From a checkpoint of a small transformer trained on Wikipedia.
Size: 10 layers, width 384, 12 heads of 32, MLP 1536 GELU, vocabulary 2048, 19.3M parameters.
Architecture: LayerNorm before each block, rotary positions, biases, untied embeddings, attention and MLP in parallel.
Training: a variant of Adam for these matrices, 377M tokens, 5756 steps.
MLP neurons of a small language model. Each row is named by its layer, matrix (up: input weights) and neuron, and shows model dimensions 0-127. Each number is 50 + 10 x the weight over its row's rms, rounded and kept within 0 to 99.
A block is one neuron, or neurons of one layer that tend to fire together. Before each block is what it responds to, as a language model described it from the Wikipedia text at the highest values.

Compass direction north. The word north in geographic descriptions (north-west London, from north to south); more weakly, mid-word pieces like Ch-ina, v-eter-an, y-oung.
L2.up49:55 59 46 35 55 44 40 43 53 64 49 52 41 70 50 62 58 49 26 44 56 51 48 46 51 50 37 36 35 56 59 47 48 42 46 46 43 79 49 39 61 40 68 54 44 35 43 55 35 60 59 41 41 63 56 58 64 59 51 40 40 34 43 60 50 65 61 47 56 31 68 67 50 56 56 47 58 53 71 43 72 58 44 56 37 52 42 58 49 47 32 37 56 60 43 29 60 53 56 60 51 55 66 36 38 57 58 32 54 46 50 56 54 61 66 54 60 32 49 39 61 55 51 67 53 62 45 48
L2.up300:56 53 46 41 48 47 53 51 37 48 41 50 30 39 54 48 60 58 55 65 52 62 59 59 40 45 47 51 67 47 61 63 64 40 64 55 51 61 48 37 57 45 40 52 47 53 63 72 47 49 46 41 62 57 55 51 50 63 48 35 62 42 61 55 62 35 47 58 60 36 26 58 37 43 52 73 47 49 52 51 37 50 56 48 57 56 51 55 61 41 31 65 54 53 58 49 42 40 53 50 37 57 61 49 66 49 62 45 51 52 50 73 47 50 29 66 66 50 58 56 37 62 54 59 64 53 43 75
L2.up328:41 52 42 55 66 53 42 43 43 64 54 45 68 52 36 33 50 63 41 61 57 47 62 63 60 46 35 57 49 37 47 56 43 53 59 57 43 60 60 61 54 48 53 56 48 62 54 52 26 61 58 43 75 61 45 57 48 36 52 59 33 31 54 31 36 44 47 71 36 42 54 54 58 64 54 69 72 51 48 40 41 46 57 49 66 49 40 51 55 39 42 58 49 40 51 50 42 42 48 53 50 58 65 74 66 31 51 45 62 55 55 44 48 47 26 51 66 50 54 38 56 45 47 59 64 51 50 61
L2.up410:57 43 51 53 63 62 38 55 50 48 49 45 45 38 34 40 57 41 61 50 34 51 51 48 52 55 48 48 46 46 45 61 44 40 66 54 47 67 27 42 32 59 48 51 51 47 51 55 44 60 48 50 42 37 48 29 39 31 34 44 64 53 71 44 32 44 57 47 49 44 48 30 45 47 50 46 50 56 25 55 38 45 37 38 56 46 57 59 48 34 51 61 53 52 48 36 53 33 48 59 57 50 56 51 60 53 66 49 50 63 53 37 45 28 33 39 44 65 57 35 62 67 56 56 34 35 45 61
L2.up450:53 74 65 53 48 32 45 47 51 60 44 58 64 44 42 58 75 52 59 71 55 60 45 58 55 54 57 51 45 56 40 33 39 45 52 39 48 44 49 50 37 70 51 52 41 59 42 65 59 39 54 50 42 38 50 60 43 56 38 41 55 30 58 47 63 46 44 76 68 51 39 55 37 35 55 55 46 50 53 60 59 29 44 50 59 47 65 65 50 37 52 41 50 52 38 38 53 51 52 50 64 27 47 74 52 56 54 53 58 58 51 32 53 53 40 49 52 64 57 55 56 48 63 50 45 37 34 62
L2.up457:41 60 45 54 42 30 42 69 43 66 49 54 47 49 42 41 46 60 38 65 44 45 48 49 49 37 38 61 55 32 46 43 50 46 41 38 29 46 57 57 67 63 60 64 43 62 37 48 52 44 39 38 54 50 39 57 49 41 46 51 42 48 45 27 43 72 39 67 62 34 50 59 47 50 37 49 44 46 58 66 66 43 58 55 64 48 44 68 41 43 52 48 50 58 54 59 58 42 44 37 62 42 64 64 42 69 39 53 37 42 45 35 65 44 66 31 54 35 51 61 44 54 47 66 48 52 37 65
L2.up558:48 44 37 43 37 35 40 44 52 41 53 58 52 40 55 42 31 48 30 57 54 53 59 56 36 43 50 57 44 45 42 51 57 46 65 43 55 53 60 40 41 59 56 53 62 58 45 58 34 51 60 46 66 48 50 50 56 49 42 60 30 42 69 59 49 44 38 46 59 36 56 45 52 60 78 48 46 65 61 42 60 45 34 35 41 37 61 50 39 47 57 53 43 53 55 51 75 61 69 40 29 50 33 70 42 43 52 54 38 54 56 64 69 56 55 54 49 36 61 45 65 58 41 64 65 53 54 65
L2.up584:53 51 37 67 39 72 45 47 62 54 44 43 53 52 32 70 44 54 37 50 39 44 47 55 57 56 51 63 51 33 46 39 59 58 41 54 26 47 51 40 39 67 33 54 52 67 32 44 54 55 60 55 66 59 53 48 68 67 46 53 47 43 67 63 55 57 44 52 54 41 63 65 41 47 54 64 55 60 61 48 46 59 41 60 53 33 67 48 55 56 47 44 64 44 44 31 46 57 45 47 62 43 47 53 60 23 40 55 46 57 36 56 44 58 35 48 53 54 34 64 76 47 64 42 59 57 59 49

Main predicate verbs. Main verb or past participle completing a predicate after a subject or auxiliary, mostly passives like is used, can be found, was obtained.
L6.up277:49 40 48 37 57 51 42 49 49 47 45 62 55 55 57 48 68 48 44 68 55 43 52 52 40 46 57 47 42 49 56 62 52 54 55 71 65 51 39 36 64 57 40 41 40 46 63 53 37 59 44 54 59 59 40 56 49 57 63 61 39 59 55 65 52 64 47 75 32 46 57 52 40 58 38 63 54 23 60 59 52 74 47 46 69 37 42 56 51 46 42 41 38 50 51 47 57 46 43 46 49 57 57 44 75 55 56 65 58 43 58 66 48 51 50 40 43 70 41 30 51 63 54 50 62 62 48 40
L6.up417:66 61 39 47 57 52 31 62 68 34 41 47 58 61 55 59 43 70 43 52 59 33 56 57 50 46 64 51 57 51 54 53 41 53 48 44 50 49 41 60 41 55 37 37 45 35 56 59 52 37 55 55 41 46 41 44 42 46 48 55 56 59 51 61 40 69 63 48 50 63 49 55 52 55 52 70 65 39 21 53 42 54 48 60 48 35 53 37 60 44 44 61 60 51 40 50 44 54 42 42 63 70 39 59 59 44 65 53 51 57 34 32 30 58 65 35 55 50 57 25 57 33 48 50 51 51 35 40
L6.up462:49 44 52 40 59 56 43 27 38 62 49 45 55 52 32 55 60 36 36 43 46 30 57 56 51 44 36 53 29 53 64 52 47 54 39 67 55 53 52 51 43 35 48 37 58 52 46 52 49 31 52 46 61 32 49 54 38 36 37 55 54 50 41 49 60 52 53 45 53 40 53 56 57 57 56 47 47 40 49 58 47 49 43 35 53 49 63 40 46 42 52 38 43 55 36 37 63 46 44 54 45 62 50 46 54 39 46 32 56 53 34 63 42 50 45 45 59 56 55 45 55 65 50 50 58 67 41 46
L6.up576:69 40 58 54 80 53 42 52 65 49 57 46 49 61 53 45 35 25 48 58 28 45 63 57 45 24 61 44 63 60 47 46 54 32 50 65 43 52 40 51 61 38 53 45 53 52 47 56 46 50 68 57 37 32 37 50 37 62 55 47 49 46 53 48 52 45 48 44 48 38 62 54 55 42 41 44 40 37 45 49 29 48 54 43 70 39 55 42 55 51 22 44 57 58 60 35 39 43 62 59 59 49 44 51 44 49 39 58 39 55 51 49 57 36 51 28 36 38 39 50 69 56 53 23 50 53 38 48

Sports event name endings. Final word pieces completing event or institution head nouns, mostly sports competitions: Games, Olympics, Athletics, team, Tour; weaker on control, park, Site.
L6.up41:64 45 47 44 46 50 52 53 53 69 48 50 50 74 43 59 58 47 54 57 33 58 52 46 34 54 60 56 61 33 70 35 37 53 46 54 48 60 31 57 73 60 54 56 63 63 40 44 28 44 58 34 63 57 52 39 55 45 45 45 70 51 44 57 31 38 39 36 44 47 56 49 51 80 65 38 50 37 65 56 35 55 52 42 48 61 54 41 65 48 42 52 59 45 55 35 56 52 49 59 51 58 55 39 55 36 72 63 48 39 55 53 47 56 47 61 38 58 54 58 67 45 47 59 37 33 58 55
L6.up81:55 70 67 34 41 49 74 60 54 44 58 30 48 49 47 54 59 49 56 43 46 51 47 35 54 49 52 60 46 57 54 59 37 51 62 47 50 52 39 60 41 63 43 43 59 72 61 43 51 54 52 49 48 54 38 45 38 49 39 52 75 61 43 51 28 41 67 48 37 29 59 31 51 61 40 47 61 49 42 49 44 48 48 45 33 59 46 40 36 53 69 50 58 29 57 32 53 68 49 44 61 51 54 26 67 48 54 48 46 35 48 65 27 65 69 39 51 72 56 55 43 36 49 53 51 63 49 57
L6.up654:50 56 60 47 51 50 58 39 84 41 54 36 47 45 42 57 62 41 51 62 47 50 39 54 39 34 39 44 43 54 75 52 56 52 69 32 44 55 37 57 32 40 44 62 56 55 56 41 52 46 60 45 46 54 54 36 47 60 53 47 75 50 53 48 43 47 65 59 58 37 54 67 55 53 47 50 42 38 55 56 36 46 44 53 50 59 41 57 47 48 51 45 49 60 42 35 41 37 56 62 65 46 65 32 73 63 58 53 32 60 42 37 31 60 56 65 40 55 44 28 41 51 40 58 42 40 45 52
L6.up771:47 59 54 41 44 61 46 59 52 65 60 41 40 36 50 56 50 39 59 38 51 68 33 42 44 58 50 47 42 49 67 32 53 50 63 56 31 54 41 47 48 67 57 61 53 38 40 50 43 60 58 41 62 50 60 44 64 49 57 51 80 50 52 48 32 54 79 57 40 38 50 67 48 64 41 53 55 41 49 53 50 51 54 38 55 60 44 60 43 32 55 49 49 61 65 38 52 39 51 38 56 51 52 50 65 46 58 55 64 44 57 46 41 61 50 66 45 55 56 58 49 39 59 47 51 44 44 42

Song references, word completions. The word song after the or of in music articles (the song, covers of songs), plus final word pieces completing a split word, as in R-ailway, aver-age, Squ-are.
L2.up15:44 54 40 49 58 64 35 36 56 46 52 67 44 54 47 62 44 60 67 46 41 57 52 54 30 44 63 68 63 57 51 52 55 39 35 66 56 44 51 54 38 56 52 57 40 62 57 52 52 58 44 56 49 47 49 60 44 57 50 46 68 34 39 47 60 59 69 54 47 43 40 40 40 55 46 45 56 78 64 45 59 45 27 48 53 51 55 63 52 38 56 53 60 78 51 46 31 33 48 47 49 67 54 52 54 42 61 36 49 51 50 61 47 37 55 37 53 65 70 19 49 37 42 50 54 45 38 51
L2.up114:43 46 48 32 61 38 27 43 53 58 53 41 46 43 62 52 57 58 62 68 61 50 39 56 49 52 66 51 63 41 41 53 43 41 52 49 34 58 54 55 53 47 63 31 58 77 32 53 44 56 38 42 53 50 69 44 48 60 59 42 43 55 42 56 65 36 43 48 60 35 50 45 50 62 54 45 52 32 43 50 50 59 56 44 41 50 72 35 40 45 40 80 62 46 50 39 38 48 60 54 36 64 48 50 54 61 51 54 37 58 57 51 27 25 61 63 44 52 42 34 43 58 52 43 52 56 50 52
L2.up226:55 62 39 47 60 43 47 49 44 43 58 69 43 55 46 68 50 63 74 33 52 43 63 60 37 35 48 52 63 63 51 66 59 54 37 61 47 37 57 40 58 50 43 57 45 56 54 64 56 53 44 44 28 50 55 47 54 55 59 36 59 42 53 71 59 64 54 59 43 44 51 49 53 46 51 38 66 63 45 45 50 52 44 57 48 47 55 54 25 56 52 40 48 53 45 38 56 53 41 59 63 62 51 62 57 34 54 42 35 57 40 55 35 39 50 55 32 54 33 46 41 44 63 38 42 46 31 51
L2.up342:60 53 54 51 53 38 32 40 49 59 68 41 57 37 56 44 56 40 63 50 38 59 49 40 42 44 55 40 50 50 43 46 74 43 45 55 55 58 52 54 71 59 62 56 44 57 71 57 61 66 39 47 37 52 47 35 33 40 57 40 43 60 41 52 47 66 40 44 56 61 44 67 52 48 35 52 55 64 61 48 48 61 38 59 64 64 36 59 52 63 41 53 46 46 54 53 38 39 51 32 46 58 70 55 56 58 40 52 49 65 54 55 57 43 43 47 58 38 53 66 40 29 64 38 51 35 39 53
L2.up445:35 69 48 46 49 50 39 54 49 40 44 36 46 36 53 64 55 57 54 49 42 51 59 32 51 62 70 61 48 59 60 52 57 48 59 53 52 41 61 40 57 62 43 57 43 34 38 62 66 53 47 69 40 41 37 64 51 52 59 55 64 47 47 62 59 37 46 74 58 51 51 44 65 49 57 55 51 46 57 56 47 60 28 38 39 40 51 72 54 41 64 66 52 39 78 56 51 51 47 36 53 36 48 54 41 64 37 52 44 63 57 68 42 59 40 53 54 35 30 44 70 32 44 58 64 57 50 40
L2.up468:47 40 42 46 38 71 42 55 32 41 54 50 50 53 60 40 54 61 45 33 51 64 56 41 49 41 44 61 45 31 65 48 44 56 57 58 40 53 62 72 42 55 51 60 59 45 50 35 35 48 50 40 34 56 37 61 45 57 46 36 63 28 41 50 45 49 42 41 52 55 37 51 55 69 47 41 49 34 46 47 58 54 36 76 48 64 40 39 40 38 63 53 48 52 65 47 44 42 50 60 58 57 47 50 63 49 69 39 46 55 42 56 46 62 38 51 65 51 43 33 40 49 55 50 42 73 52 53
L2.up867:55 27 60 43 65 57 59 64 43 46 51 48 36 67 57 53 33 40 68 48 60 61 27 58 36 60 46 37 60 58 58 46 61 53 38 51 47 44 52 38 52 39 57 54 65 48 46 38 36 42 46 45 39 46 61 46 50 42 72 40 58 61 45 66 32 60 57 61 50 45 51 32 64 68 33 50 55 46 48 46 37 55 57 60 46 63 34 61 58 54 34 39 47 51 40 52 55 52 31 47 45 48 54 53 54 61 29 60 43 48 50 46 49 54 50 51 46 42 38 49 60 45 59 54 53 57 43 44
L2.up1295:70 62 59 62 48 48 44 57 38 64 41 57 47 54 65 71 43 47 57 56 51 53 66 57 30 57 52 42 61 31 74 61 63 39 42 39 48 66 49 38 55 56 46 58 50 44 48 50 65 40 35 59 42 69 38 42 65 55 57 65 39 44 50 56 53 35 50 35 63 58 44 63 53 52 56 45 53 53 37 43 56 40 44 66 63 47 53 61 39 35 55 58 47 55 44 57 40 46 60 41 51 52 40 62 80 49 48 60 42 59 72 55 48 48 57 54 40 54 46 50 49 58 53 44 36 60 56 43

Attributive modifier endings. Final piece of an adjective, participle or ordinal just before the noun it modifies, e.g. previous, sophisticated, first, active.
L6.up96:53 59 59 58 50 46 43 33 40 52 50 31 44 60 35 54 57 43 55 50 37 38 46 56 62 43 46 62 53 47 39 36 40 52 58 67 66 68 54 56 29 51 46 56 44 59 60 47 45 60 44 46 42 46 35 30 60 49 43 55 44 54 56 48 44 64 53 59 60 34 58 53 45 52 48 61 55 20 49 54 57 46 51 50 42 39 40 43 54 51 29 49 54 50 26 39 38 52 49 50 60 37 51 51 51 47 55 56 44 42 36 31 40 58 48 47 63 58 62 31 66 47 60 60 51 63 30 54
L6.up991:66 56 58 55 47 41 38 48 48 37 48 52 52 39 38 48 59 41 39 42 49 58 31 51 59 52 52 80 67 49 62 57 40 50 32 54 49 44 46 43 44 56 39 48 50 55 47 52 48 33 38 52 64 41 49 33 61 48 41 54 50 42 38 52 53 45 69 42 46 44 57 52 55 70 58 29 45 33 52 46 38 41 49 35 55 51 47 51 44 55 39 46 54 57 49 46 53 41 50 39 65 38 43 52 59 50 44 62 61 68 30 26 59 66 60 26 53 52 53 40 69 45 39 47 60 54 64 54
L6.up1393:47 51 70 32 31 56 44 44 61 62 53 46 48 58 54 57 31 47 52 55 42 50 46 46 57 44 44 62 65 57 41 47 57 55 37 52 30 48 48 59 38 49 54 50 48 63 65 48 31 43 50 46 47 57 37 41 53 47 52 56 83 37 47 58 47 51 55 35 49 47 54 38 52 56 67 28 38 50 48 45 31 61 62 40 53 50 44 64 32 61 61 42 43 52 60 65 49 55 65 50 57 44 43 48 63 42 46 46 55 54 43 34 51 42 50 31 55 65 60 52 58 57 49 48 39 30 58 58
L6.up1400:52 60 54 46 33 48 40 61 54 51 48 47 44 60 44 66 61 37 43 67 39 62 50 35 57 56 50 66 52 44 58 40 61 46 47 66 47 53 34 58 44 37 52 62 51 53 35 52 41 47 57 46 47 61 61 56 44 38 56 73 51 44 57 39 54 41 68 60 48 18 51 47 41 66 68 46 46 44 49 45 53 49 55 41 42 44 47 47 59 51 43 45 67 36 68 53 51 46 44 47 27 58 51 41 48 54 75 47 50 55 54 38 45 60 54 43 56 73 50 47 56 35 47 54 53 52 43 49

Noun right after "the". Head noun following "the", often its final word-piece or suffix before "of", such as b-ank, public-ation, appear-ance, company, end.
L5.up131:64 52 53 44 47 37 69 66 47 46 50 53 52 50 38 51 52 41 41 55 42 64 45 41 45 50 55 71 44 38 54 42 53 49 78 63 66 62 54 44 46 50 50 55 37 53 71 40 37 55 50 46 59 58 52 26 65 36 46 55 79 46 30 42 34 38 41 69 53 43 54 38 58 71 44 33 39 55 51 51 45 45 41 23 53 52 42 58 54 39 41 53 65 50 55 53 40 42 47 51 60 49 39 62 57 50 45 59 66 47 51 52 56 65 66 57 46 37 47 59 51 59 48 53 41 68 60 52
L5.up1361:44 77 68 52 49 40 48 43 49 33 62 51 49 35 33 44 57 40 61 52 58 53 45 42 45 38 66 45 37 52 61 50 58 46 73 60 56 66 57 60 26 50 37 50 55 68 56 43 30 51 69 64 57 52 45 39 48 60 50 54 66 47 60 53 47 44 59 49 56 40 54 36 63 66 38 55 51 47 47 55 48 38 57 42 53 44 32 41 41 50 42 41 61 51 75 48 35 51 67 57 53 56 49 50 56 39 58 38 51 44 54 67 48 59 60 50 32 54 55 58 41 45 54 43 57 57 36 51

Temporal "later" plus fragments. Mostly the adverb "later" in biographical and historical narrative ("he later landed", "A year later"), plus scattered mid-word pieces (vill, iter, pisode) and "used"/"such".
L2.up278:66 56 41 48 46 60 55 52 51 50 47 46 52 41 55 53 35 50 59 52 51 57 59 44 65 59 39 54 47 43 48 39 59 60 43 58 50 65 43 46 47 63 55 63 51 40 38 35 66 47 56 44 46 77 46 55 48 46 66 53 41 58 58 37 46 48 65 44 42 52 42 45 54 45 35 48 52 34 52 41 61 66 45 45 61 59 78 49 35 32 39 76 61 45 38 43 49 49 46 55 57 78 47 65 51 53 56 50 43 54 59 45 43 50 70 49 39 64 54 50 52 43 35 53 54 41 34 72
L2.up625:45 56 62 50 35 46 56 40 59 71 40 49 71 55 54 33 47 56 51 36 50 68 52 51 50 51 33 44 53 52 37 65 49 49 42 50 52 53 53 43 45 50 59 43 59 44 53 49 51 65 58 56 35 46 58 63 37 60 38 54 66 48 50 62 50 64 52 59 42 59 60 36 39 50 35 38 59 58 53 41 53 46 61 67 49 45 59 45 36 50 39 57 41 53 33 40 60 44 34 56 34 42 52 69 56 35 37 40 35 40 48 52 50 61 40 50 51 55 37 55 53 39 30 53 30 35 57 62
L2.up708:44 60 64 54 41 48 51 58 42 43 62 63 45 52 49 53 56 48 61 37 53 52 58 53 48 62 77 40 59 65 43 48 44 42 46 47 45 43 67 51 38 47 49 46 40 34 43 41 61 30 62 43 51 39 53 60 60 41 52 52 30 44 59 50 45 76 64 73 40 62 47 33 56 45 61 52 69 54 42 59 31 61 65 53 50 57 73 42 41 63 65 56 60 41 50 47 53 38 61 33 44 49 54 33 59 56 39 43 49 57 64 48 56 52 48 31 24 55 41 60 52 47 54 37 47 50 69 30
L2.up824:40 44 54 42 44 60 52 37 64 62 34 58 64 56 38 51 49 51 28 61 60 39 47 54 51 40 46 58 79 58 51 62 50 45 57 37 45 71 61 48 36 60 45 60 51 38 24 58 49 68 45 37 37 47 68 38 51 40 59 49 72 33 62 52 43 37 45 53 45 52 35 50 58 55 59 37 50 47 63 49 62 50 30 40 53 49 42 39 60 37 55 41 52 40 40 48 55 60 55 51 58 48 45 75 16 52 44 47 63 53 47 61 51 56 49 38 40 53 41 44 54 54 55 46 63 37 49 54
L2.up841:54 45 46 49 45 41 39 57 81 52 59 61 37 39 42 68 37 69 46 51 66 48 51 46 38 31 48 63 66 37 42 57 51 52 31 57 49 46 67 58 50 49 45 37 53 59 50 53 30 50 45 45 28 52 55 41 63 46 60 46 63 56 50 43 38 69 56 75 50 66 56 36 56 47 33 62 57 49 48 49 40 70 74 70 45 38 56 65 51 65 41 35 60 51 49 46 48 39 57 60 42 52 59 48 29 64 60 45 52 54 40 50 42 52 33 57 58 37 30 32 44 37 71 63 35 70 40 42
L2.up1069:41 53 68 47 45 77 48 56 41 50 43 32 42 59 71 39 50 57 46 45 57 51 56 56 40 56 37 43 56 50 48 61 28 56 56 51 59 41 58 49 51 39 36 54 62 57 58 35 37 49 59 59 52 49 46 30 58 50 64 34 51 48 71 37 49 51 45 59 71 50 51 64 60 64 40 47 45 51 40 52 61 46 59 67 53 60 54 56 39 59 48 42 50 39 53 34 61 55 48 48 60 43 57 53 71 48 35 57 54 64 62 39 61 49 49 47 59 50 39 56 38 67 50 49 47 59 50 46
L2.up1334:59 66 46 56 53 62 42 49 62 58 52 44 43 59 37 47 51 51 41 52 36 56 45 43 38 40 67 61 53 45 59 54 48 46 46 65 44 39 33 41 53 49 38 53 33 45 37 49 49 53 72 44 41 38 67 32 64 43 58 48 37 50 66 50 40 58 68 66 45 43 50 35 44 47 48 54 52 57 54 60 34 44 54 47 61 34 48 59 53 34 46 59 54 45 55 32 69 55 38 61 42 46 48 43 39 50 47 42 50 60 40 31 42 41 37 47 48 57 46 37 53 52 49 36 30 42 55 54
L2.up1375:68 56 36 41 60 68 49 51 58 57 46 44 38 39 66 54 33 59 53 60 42 34 43 41 55 39 57 57 57 51 57 59 45 54 55 55 42 40 60 52 27 53 42 36 36 51 45 66 50 41 39 35 39 51 38 36 40 48 55 74 29 49 44 50 62 38 36 34 49 72 36 43 54 45 58 26 48 54 51 52 49 62 56 53 60 40 48 57 55 46 41 38 45 46 42 50 50 58 47 61 60 42 59 48 53 67 58 51 55 60 67 48 55 51 60 39 43 56 63 61 59 48 49 61 62 58 51 53

Country and place names. Tokens completing country, nationality and place names, often a second word piece, such as Ch|ina, Ch|inese, Gu|inea, British, Japan.
L5.up90:52 49 28 46 55 56 49 29 62 45 60 39 53 52 48 36 39 49 43 56 55 65 50 36 39 55 47 43 51 38 62 51 61 44 69 51 56 46 52 48 54 45 60 64 68 63 39 51 54 58 52 51 57 63 63 50 62 48 61 55 47 55 53 52 58 42 60 34 44 39 58 45 59 48 30 30 46 35 49 49 52 42 42 48 35 31 50 67 26 31 52 61 55 64 66 53 63 57 47 39 48 57 50 55 47 58 55 51 42 40 42 53 57 40 56 48 37 62 51 59 42 46 50 30 39 48 64 68
L5.up472:57 54 62 41 55 34 44 36 48 32 55 25 50 53 57 38 52 49 46 44 47 46 43 51 43 42 50 54 54 51 56 54 41 28 40 69 28 54 39 50 53 54 66 37 59 60 57 70 54 56 35 48 55 66 49 62 63 40 61 50 47 56 52 53 45 57 64 40 56 38 50 49 57 49 67 44 38 53 41 45 50 32 28 64 42 29 50 59 45 31 35 65 65 73 57 53 61 55 61 39 53 57 51 55 69 48 66 49 56 56 41 56 41 68 55 65 40 61 36 38 51 47 54 45 51 58 41 64

Clause start after dates. Sentence- or clause-opening words (He, he, and, in, on, this) right after a date, year, or score in career biographies, mostly sports.
L5.up359:70 64 52 50 55 47 40 38 58 47 60 48 46 61 52 55 53 37 50 53 60 53 45 46 53 53 32 62 64 45 41 60 55 45 47 59 58 66 40 33 52 62 60 58 51 58 61 57 41 49 46 51 55 60 44 42 31 59 42 47 66 40 69 36 57 46 42 50 61 57 62 31 48 52 32 49 39 46 62 50 36 37 73 48 42 38 61 54 42 53 43 52 56 42 56 64 41 53 55 53 39 57 52 64 51 55 49 47 37 39 58 37 41 53 39 50 80 58 52 58 45 53 56 43 50 36 50 59
L5.up555:59 56 45 57 44 70 39 46 49 61 61 69 65 63 51 41 55 42 43 60 31 57 67 56 46 48 48 65 64 56 43 49 50 55 45 56 38 59 57 62 37 64 58 43 39 59 35 47 35 45 63 32 46 68 44 40 53 59 38 51 44 53 62 42 44 46 58 47 69 64 60 52 45 58 63 53 33 61 55 57 36 35 52 39 46 54 53 42 63 56 35 67 48 32 57 51 48 43 51 50 37 55 43 54 44 51 55 42 42 46 42 48 49 58 31 61 69 55 47 37 45 48 49 38 44 31 58 59